{"num_hidden_layers": 9, "hidden_size": 768, "num_attention_heads": 12, "num_key_value_heads": 12, "head_dim": 64, "intermediate_size": 3072, "vocab_size": 9898, "hidden_act": "gelu", "norm": "layernorm", "norm_place": "pre", "norm_eps": 1e-06, "positions": "rope", "rope_theta": 1000000.0, "rope_fraction": 0.25, "qk_norm": false, "attn_scale": 0.125, "bias": "qkv", "tie_word_embeddings": false, "parallel_block": true, "init": "uniform", "init_std_qkv": 0.0149, "init_std_o": 0.00352, "init_std_up": 0.0149, "init_std_down": 0.00176, "optimizer": "muon", "learning_rate": 0.000914, "beta1": 0.93, "weight_decay": 0.24, "lr_head": 0.00432, "max_grad_norm": 2.0, "warmup_steps": 200, "schedule": "wsd", "decay_fraction": 0.72, "decay_shape": "linear", "final_lr_fraction": 0.1, "batch_tokens": 131072, "max_seq_len": 1024, "doc_mask": true, "z_loss": 1e-05, "train_tokens": 704800000, "max_steps": 5378, "dataset": "wikipedia_en"}
MLP neurons of a small language model. Each row is named by its layer, matrix (up: input weights) and neuron, and shows model dimensions 480-543. Each number is 50 + 12 x the weight over its row's rms, rounded and kept within 0 to 99.
After each neuron's rows, "fires on" lists the tokens most often at its 100 highest values on Wikipedia text that the model never trained on.

L5.up1986:45 48 38 47 50 51 61 70 36 64 41 81 41 37 65 56 55 46 46 67 56 47 50 49 65 65 58 52 62 58 52 30 26 49 71 37 55 51 64 56 50 55 39 54 59 58 51 55 73 77 50 65 45 57 73 70 62 62 55 53 33 48 20 45
fires on: ")", "S", " album", " season"

L5.up259:34 56 56 73 17 64 39 60 44 59 52 40 45 68 40 60 39 39 45 33 66 64 46 60 51 66 61 59 49 59 64 76 53 61 54 57 73 40 52 47 46 53 44 42 32 69 49 55 48 40 33 60 50 61 54 54 49 55 50 47 43 56 51 63
fires on: " for", "-", " with", "===", "F", "er"

L5.up291:45 49 60 57 52 62 41 63 49 44 30 41 58 32 43 68 39 65 46 39 64 52 40 28 45 50 41 54 40 57 55 31 51 52 45 35 69 40 64 53 38 64 61 49 73 65 32 57 65 37 45 54 40 51 40 46 34 63 52 23 48 42 59 44
fires on: " W", "W", " w"

L5.up1412:39 55 37 42 55 41 08 67 58 59 73 45 43 59 71 50 51 81 51 50 42 77 34 53 56 36 50 63 59 40 41 54 43 67 45 28 36 61 29 48 47 47 54 37 78 49 37 25 45 79 50 57 65 54 32 50 46 64 38 65 53 31 49 52
fires on: " South", " East", " North", "le", "och"

L5.up897:48 33 38 40 57 46 52 47 58 39 61 43 55 35 47 42 40 45 51 57 70 54 33 59 55 77 54 40 58 51 63 46 45 59 43 50 25 61 56 58 61 48 51 39 37 54 64 53 29 42 29 59 45 34 23 48 40 57 29 54 66 66 36 42
fires on: " and", "-", "iti", "w", " he"

L5.up2412:43 64 49 43 58 51 32 43 55 45 30 54 47 59 61 47 52 51 51 43 43 48 46 42 40 36 45 47 48 49 48 56 68 54 39 34 28 62 43 71 49 21 53 51 58 62 50 73 49 59 36 69 75 36 47 33 34 62 45 61 60 57 41 42
fires on: "C", "8", " played", "et"

L5.up2584:69 49 57 71 45 58 64 63 55 46 51 69 51 45 54 62 31 37 49 48 26 52 62 51 41 63 59 34 29 34 32 43 45 60 51 34 43 60 64 68 70 50 41 29 61 55 67 56 60 25 52 47 44 46 45 43 63 44 57 67 35 33 58 53
fires on: "R", ":", "{", " over", " \""

L5.up1345:31 69 57 68 64 43 36 41 48 41 57 65 45 49 29 52 50 70 57 53 62 56 51 37 53 21 56 43 38 54 40 37 28 45 27 63 58 49 46 63 46 53 42 52 72 48 51 32 50 41 47 61 36 43 57 52 52 51 51 50 52 58 44 64
fires on: " an", "an", ").", " as", "im"